config.yaml
head_dim: 64
attn_scale: 0.125
init_std_qkv: 0.0193
beta2: 0.98
lr_head: 0.00425
seq_len: 1024
train_tokens: 1029000000
dataset: "wikipedia_en"
MLP neurons of a small language model. Each row is named by its layer, matrix (down: output weights) and neuron, and shows model dimensions 240-335. Each number is 50 + 15 x the weight over its row's rms, rounded and kept within 0 to 99.
After each neuron's rows, "fires before" lists the tokens most often just after its 100 highest values on Wikipedia text that the model never trained on.

L2.down2098:30 30 40 60 55 44 29 61 17 44 64 50 78 49 66 55 36 44 65 62 68 24 51 36 66 40 44 60 76 44 55 28 61 47 48 47 57 87 42 72 42 62 60 45 69 72 50 64 16 62 57 50 42 52 51 56 63 49 59 46 67 44 53 58 65 48 53 47 62 40 42 70 65 75 58 52 54 71 40 36 60 40 41 25 20 36 50 48 28 40 58 57 44 68 42 47
fires before: "1", "2"

L2.down846:31 45 50 62 62 40 62 71 52 15 35 42 44 49 69 31 37 37 54 60 59 66 64 57 69 54 49 53 70 12 49 49 65 57 47 57 70 71 58 62 55 50 62 33 32 65 32 48 52 72 72 32 51 46 61 47 72 52 43 58 56 44 29 33 47 31 24 09 60 48 43 61 53 19 58 47 67 57 24 55 43 22 42 38 28 50 62 52 72 47 65 29 33 34 40 72
fires before: " | ", " |", "; ", ":", " | DF"

L2.down789:46 42 39 56 48 40 66 51 40 37 35 44 45 30 37 37 29 54 57 35 50 52 45 35 38 64 25 50 49 65 47 73 48 54 76 38 58 49 49 58 46 39 36 61 60 45 61 51 50 32 34 42 54 64 38 46 56 44 48 82 60 46 46 33 33 56 51 49 53 20 49 68 36 48 47 63 56 53 33 10 57 27 61 25 61 66 45 60 81 36 53 20 42 26 79 26
fires before: "1", "2", "4", "5", "40", "6"

L2.down2052:62 38 39 44 29 67 56 50 60 58 46 62 44 60 07 71 56 24 64 69 74 24 70 51 41 37 64 72 64 63 31 66 35 71 51 60 59 72 55 70 53 62 71 56 40 50 51 33 35 50 34 44 40 50 46 81 50 49 43 63 64 21 24 65 50 51 44 60 48 51 38 36 45 28 53 64 52 46 46 36 78 41 37 23 58 57 67 47 37 64 62 76 55 56 61 44
fires before: "\n", "2", "1", "\n\n", "24", "25"

L2.down1117:84 38 38 57 50 55 73 46 69 41 63 47 43 63 67 72 49 40 49 37 50 64 59 57 86 34 54 24 44 64 61 57 43 86 46 53 50 96 38 65 43 43 26 35 53 62 37 46 72 55 44 46 41 56 78 68 68 85 58 18 44 47 39 58 53 43 60 43 47 46 63 74 71 37 66 65 39 45 40 65 26 59 39 70 54 51 60 76 61 56 45 45 49 68 49 29
fires before: "2", "1", " |  | ", "55"

L2.down2405:53 61 55 86 58 59 73 48 44 59 44 50 11 23 14 60 68 42 51 85 77 47 56 55 45 62 52 40 51 76 33 30 50 57 47 50 33 47 29 71 40 70 34 73 40 38 54 45 21 45 63 49 61 49 47 56 46 23 73 65 68 07 26 62 27 57 52 70 56 49 59 53 42 39 52 44 60 52 43 20 55 26 33 46 87 57 12 26 44 41 46 49 53 48 61 52
fires before: "\n", "\n\n"

L2.down153:46 53 50 76 76 40 31 35 61 38 83 37 55 66 52 51 39 65 52 63 68 34 70 73 54 09 31 60 48 74 59 83 30 44 35 73 36 75 63 57 56 19 88 51 64 35 51 47 46 49 53 27 54 73 37 72 80 32 34 63 46 40 39 40 66 37 65 34 22 44 51 67 36 47 42 54 49 27 44 78 53 35 49 38 58 57 74 47 23 45 39 18 40 41 66 46
fires before: "2", "1", "0", "25", "6", " pick"

L2.down1611:45 53 39 65 73 52 56 63 61 30 50 54 61 46 21 63 49 37 58 50 67 51 57 48 55 46 49 45 56 80 45 47 51 54 49 49 24 25 70 28 51 56 41 58 66 70 49 57 45 58 73 35 50 27 64 50 84 50 33 42 41 21 33 57 33 45 33 53 47 45 33 41 42 55 60 65 61 20 51 82 39 35 52 31 78 63 52 77 55 88 65 31 58 52 36 56
fires before: " | ", "; ", "a |", "–", " |", ") | "

L2.down129:78 72 30 53 53 58 57 69 34 57 40 31 22 38 59 38 66 54 73 63 51 80 71 36 18 42 45 26 36 42 46 12 69 48 54 43 38 60 36 49 43 40 24 67 50 49 39 66 40 40 52 44 48 61 49 34 65 36 67 50 59 41 54 69 62 31 39 69 41 53 34 48 52 51 38 61 44 57 51 41 31 53 66 33 60 49 48 53 53 23 67 43 43 48 67 63
fires before: "\n", "\n\n", "1", "2", "sequ"

L2.down2050:61 41 45 59 30 70 32 36 55 42 40 51 49 41 40 33 54 37 79 46 41 46 57 34 66 80 34 86 60 67 43 66 48 57 39 47 67 47 53 65 78 64 62 76 54 27 78 63 43 70 71 17 46 25 52 39 70 57 72 53 49 30 43 60 26 28 45 53 49 45 67 54 42 56 35 43 62 58 24 46 46 65 68 33 35 58 39 64 42 53 60 59 49 60 32 51
fires before: " | ", "–", " (", " V", "; "

L2.down1915:81 47 43 67 40 47 38 54 29 68 08 63 35 40 37 61 54 56 41 57 63 45 41 30 19 14 55 52 51 65 23 65 51 37 58 47 45 51 35 51 28 55 60 33 45 36 51 34 83 58 56 45 59 46 64 37 49 54 69 59 56 50 18 55 68 62 46 62 34 43 38 44 54 42 56 60 48 62 63 46 26 41 37 48 59 66 36 39 50 61 37 41 43 48 83 72
fires before: "1", "2", "\n\n", " ", "\n"

L2.down346:44 70 53 20 68 42 34 45 83 40 80 37 55 78 34 48 62 61 40 81 81 25 53 63 84 39 67 55 70 43 67 47 28 50 48 44 49 55 48 37 69 37 32 34 38 76 58 62 41 69 53 29 49 51 46 63 68 53 41 44 55 49 56 47 65 60 28 85 41 40 52 46 51 54 51 63 41 21 75 54 52 66 66 19 36 51 48 59 58 41 35 64 23 63 44 76
fires before: "1", "0", "2", "3", "6", "5"

L2.down768:69 68 52 34 63 67 42 38 68 39 56 56 72 50 56 80 36 54 66 65 54 45 60 35 10 51 60 50 61 56 61 45 48 87 49 49 51 73 54 34 55 70 50 55 46 62 41 63 35 22 44 54 43 49 42 32 55 23 47 46 29 30 59 46 68 72 26 62 46 54 76 59 48 38 47 42 59 39 75 72 41 48 50 59 26 81 28 37 54 47 61 43 46 57 22 71
fires before: "\n", ".", " (", " medal – first", ")", ": "

L2.down2773:89 36 57 93 37 58 58 54 57 23 73 56 82 39 49 75 60 29 55 43 37 49 49 64 36 66 39 03 64 42 61 69 57 70 88 60 69 35 72 23 66 79 43 72 29 30 48 31 55 34 60 21 51 57 57 49 62 49 55 43 62 16 28 59 67 35 60 53 46 38 55 63 53 33 32 43 29 76 67 19 45 53 46 40 40 46 59 49 59 20 60 50 59 21 47 42
fires before: "\n", "\n\n"

L2.down1539:51 70 52 72 53 33 59 62 46 62 61 43 65 53 31 99 39 52 29 41 63 41 83 52 66 42 26 57 49 64 23 71 32 42 49 55 61 45 65 21 44 54 38 34 53 50 63 32 42 59 45 82 22 55 72 38 56 40 47 58 41 21 43 51 53 45 52 68 33 60 46 60 47 51 25 31 27 38 57 54 37 56 22 78 40 66 65 50 34 51 46 61 32 44 49 53
fires before: "1", "2"

L2.down1296:57 55 59 44 54 49 60 67 64 36 42 35 43 55 61 25 31 67 72 44 48 57 43 62 68 42 68 55 53 38 34 33 41 69 48 38 47 74 50 53 37 47 39 27 44 44 61 66 49 61 43 46 29 39 58 46 22 01 42 54 44 36 44 57 35 46 57 22 46 35 49 59 44 67 85 43 37 26 60 46 48 74 20 68 43 38 30 36 32 54 59 59 54 58 72 18
fires before: "1", "2", "5"

L2.down752:34 54 50 41 58 76 62 52 33 60 20 54 31 65 81 42 70 37 47 34 60 54 41 70 51 57 31 55 56 44 36 59 43 42 62 77 50 83 56 34 55 38 35 48 43 63 42 53 48 73 75 29 55 44 47 75 16 30 86 60 54 25 44 88 49 37 27 45 25 64 78 38 31 33 32 74 52 45 38 59 33 34 53 43 48 51 65 48 29 64 55 24 23 38 26 30
fires before: " | ", " |", "; ", ".", " | −", " | +"

L2.down850:60 38 57 58 62 51 62 74 50 40 80 57 30 65 53 57 41 31 49 43 37 53 64 64 43 33 43 59 57 46 49 42 57 63 31 50 51 78 52 34 60 50 39 27 54 61 53 52 52 79 67 60 44 57 42 32 66 50 71 59 29 34 61 63 28 48 71 76 32 59 75 23 42 51 48 64 45 23 58 62 59 40 18 45 32 33 27 62 49 32 71 35 74 46 49 44
fires before: "2", "1"

L2.down2193:31 73 56 58 44 46 47 44 42 35 51 74 50 67 57 84 44 42 51 48 38 40 50 55 56 51 36 49 52 67 66 40 41 56 61 66 35 69 75 60 37 59 28 46 32 71 53 51 40 41 64 60 38 45 67 67 46 69 75 31 24 46 64 64 49 44 56 58 50 53 49 64 74 39 41 48 46 27 45 66 45 65 43 54 75 56 62 57 29 66 61 54 53 41 27 73
fires before: "\n", "\n\n", " |  |  |  |", " | L "

L2.down1285:64 43 54 69 62 49 39 70 55 55 56 40 32 34 71 57 41 42 53 48 20 75 35 72 45 61 62 48 63 14 24 33 50 37 52 42 71 52 35 08 62 41 32 53 60 44 42 54 41 53 35 22 44 64 52 36 47 42 47 42 46 28 35 47 17 32 59 20 35 42 37 60 66 50 51 47 47 56 39 50 49 28 51 45 54 63 46 83 51 42 57 55 41 80 48 46
fires before: "1", "2"

L2.down474:42 58 71 52 64 40 57 74 58 35 52 46 62 70 37 78 38 48 61 42 64 27 73 52 68 27 21 70 50 71 49 28 61 66 38 37 35 48 39 24 41 61 42 05 38 50 56 23 42 47 45 41 34 29 34 60 56 65 58 58 40 55 59 64 46 33 37 43 05 48 73 85 48 43 39 55 38 35 34 62 65 52 28 63 80 43 58 45 50 53 54 45 46 63 57 62
fires before: "1", "2", "\n\n", "6"

L2.down1371:44 44 34 10 46 54 38 67 46 32 53 56 43 58 37 42 42 58 55 31 49 30 54 44 53 60 45 53 52 57 20 63 65 62 24 59 40 70 33 45 62 57 38 41 70 56 68 51 30 54 51 35 60 64 55 59 56 57 37 38 63 52 27 58 43 12 43 45 43 56 37 42 54 30 59 29 46 56 57 32 49 39 30 41 37 61 87 63 53 61 69 64 43 42 54 45
fires before: "\n", "\n\n", "2", "6"

L2.down1061:60 59 46 64 62 39 41 60 52 48 44 35 39 73 49 86 46 51 47 27 62 56 58 37 59 48 41 56 63 41 30 71 36 65 46 39 50 72 71 53 63 86 29 12 56 35 58 31 81 49 69 79 63 38 45 57 52 68 46 52 44 54 39 54 34 48 55 71 58 46 51 68 65 39 61 52 55 23 38 34 55 38 37 52 63 56 74 39 36 48 47 55 61 50 46 29
fires before: "\n", "1", "2"

L2.down26:72 64 38 68 56 60 58 49 33 52 50 39 27 32 65 30 34 47 56 63 68 60 67 55 28 68 48 56 36 56 18 63 41 58 37 62 33 33 44 35 42 28 30 46 56 31 48 47 48 32 48 30 43 70 49 54 66 19 48 57 64 28 52 55 36 35 29 55 64 34 73 54 36 60 57 65 26 87 58 18 24 53 67 20 73 71 17 55 69 59 80 33 32 65 79 32
fires before: "\n", "1", "2", "\n\n"

L2.down476:34 69 28 53 59 65 57 75 73 36 20 52 48 34 56 76 49 36 23 38 42 49 70 36 53 28 31 25 56 49 50 36 75 50 62 63 35 67 60 54 52 44 37 57 45 48 55 38 61 28 45 77 45 63 48 68 30 56 69 21 21 46 51 37 45 26 48 50 13 63 27 87 56 50 37 72 63 58 31 77 62 34 45 65 72 61 59 60 56 67 50 47 64 17 58 56
fires before: "1", "2", "\n\n", "M"

L2.down1070:60 59 24 52 34 47 54 40 43 80 48 56 51 35 53 66 72 33 33 60 29 40 49 41 25 64 65 46 70 31 47 60 38 46 68 56 68 73 65 46 57 42 50 48 40 54 50 38 65 68 68 46 61 39 82 58 36 39 71 56 45 27 54 48 57 36 76 45 30 43 31 69 65 52 59 36 36 38 37 42 62 44 68 46 76 26 61 50 68 44 53 49 30 38 45 44
fires before: "\n\n"

L2.down2315:80 28 35 66 45 56 61 53 85 36 26 56 47 55 62 52 26 44 53 42 55 39 47 29 17 43 38 59 52 45 56 72 55 80 60 45 59 55 63 59 65 47 28 10 40 67 70 77 58 54 60 52 26 50 51 55 21 76 80 46 32 36 56 47 52 51 28 36 28 60 53 56 58 58 59 54 43 71 38 52 18 64 64 51 59 84 73 42 50 42 39 45 34 40 54 42
fires before: "–", " | ", " |"

L2.down755:53 65 46 66 35 39 23 32 18 52 46 80 73 47 25 54 53 36 24 56 27 58 34 59 42 68 51 54 50 50 25 66 47 51 44 53 44 43 51 38 41 60 58 80 56 40 45 61 44 40 51 41 48 57 45 43 51 54 66 66 71 07 47 51 52 39 44 72 73 64 51 48 71 21 40 71 31 57 70 10 52 42 45 51 57 52 67 45 71 52 52 45 31 51 47 40
fires before: "\n", "\n\n"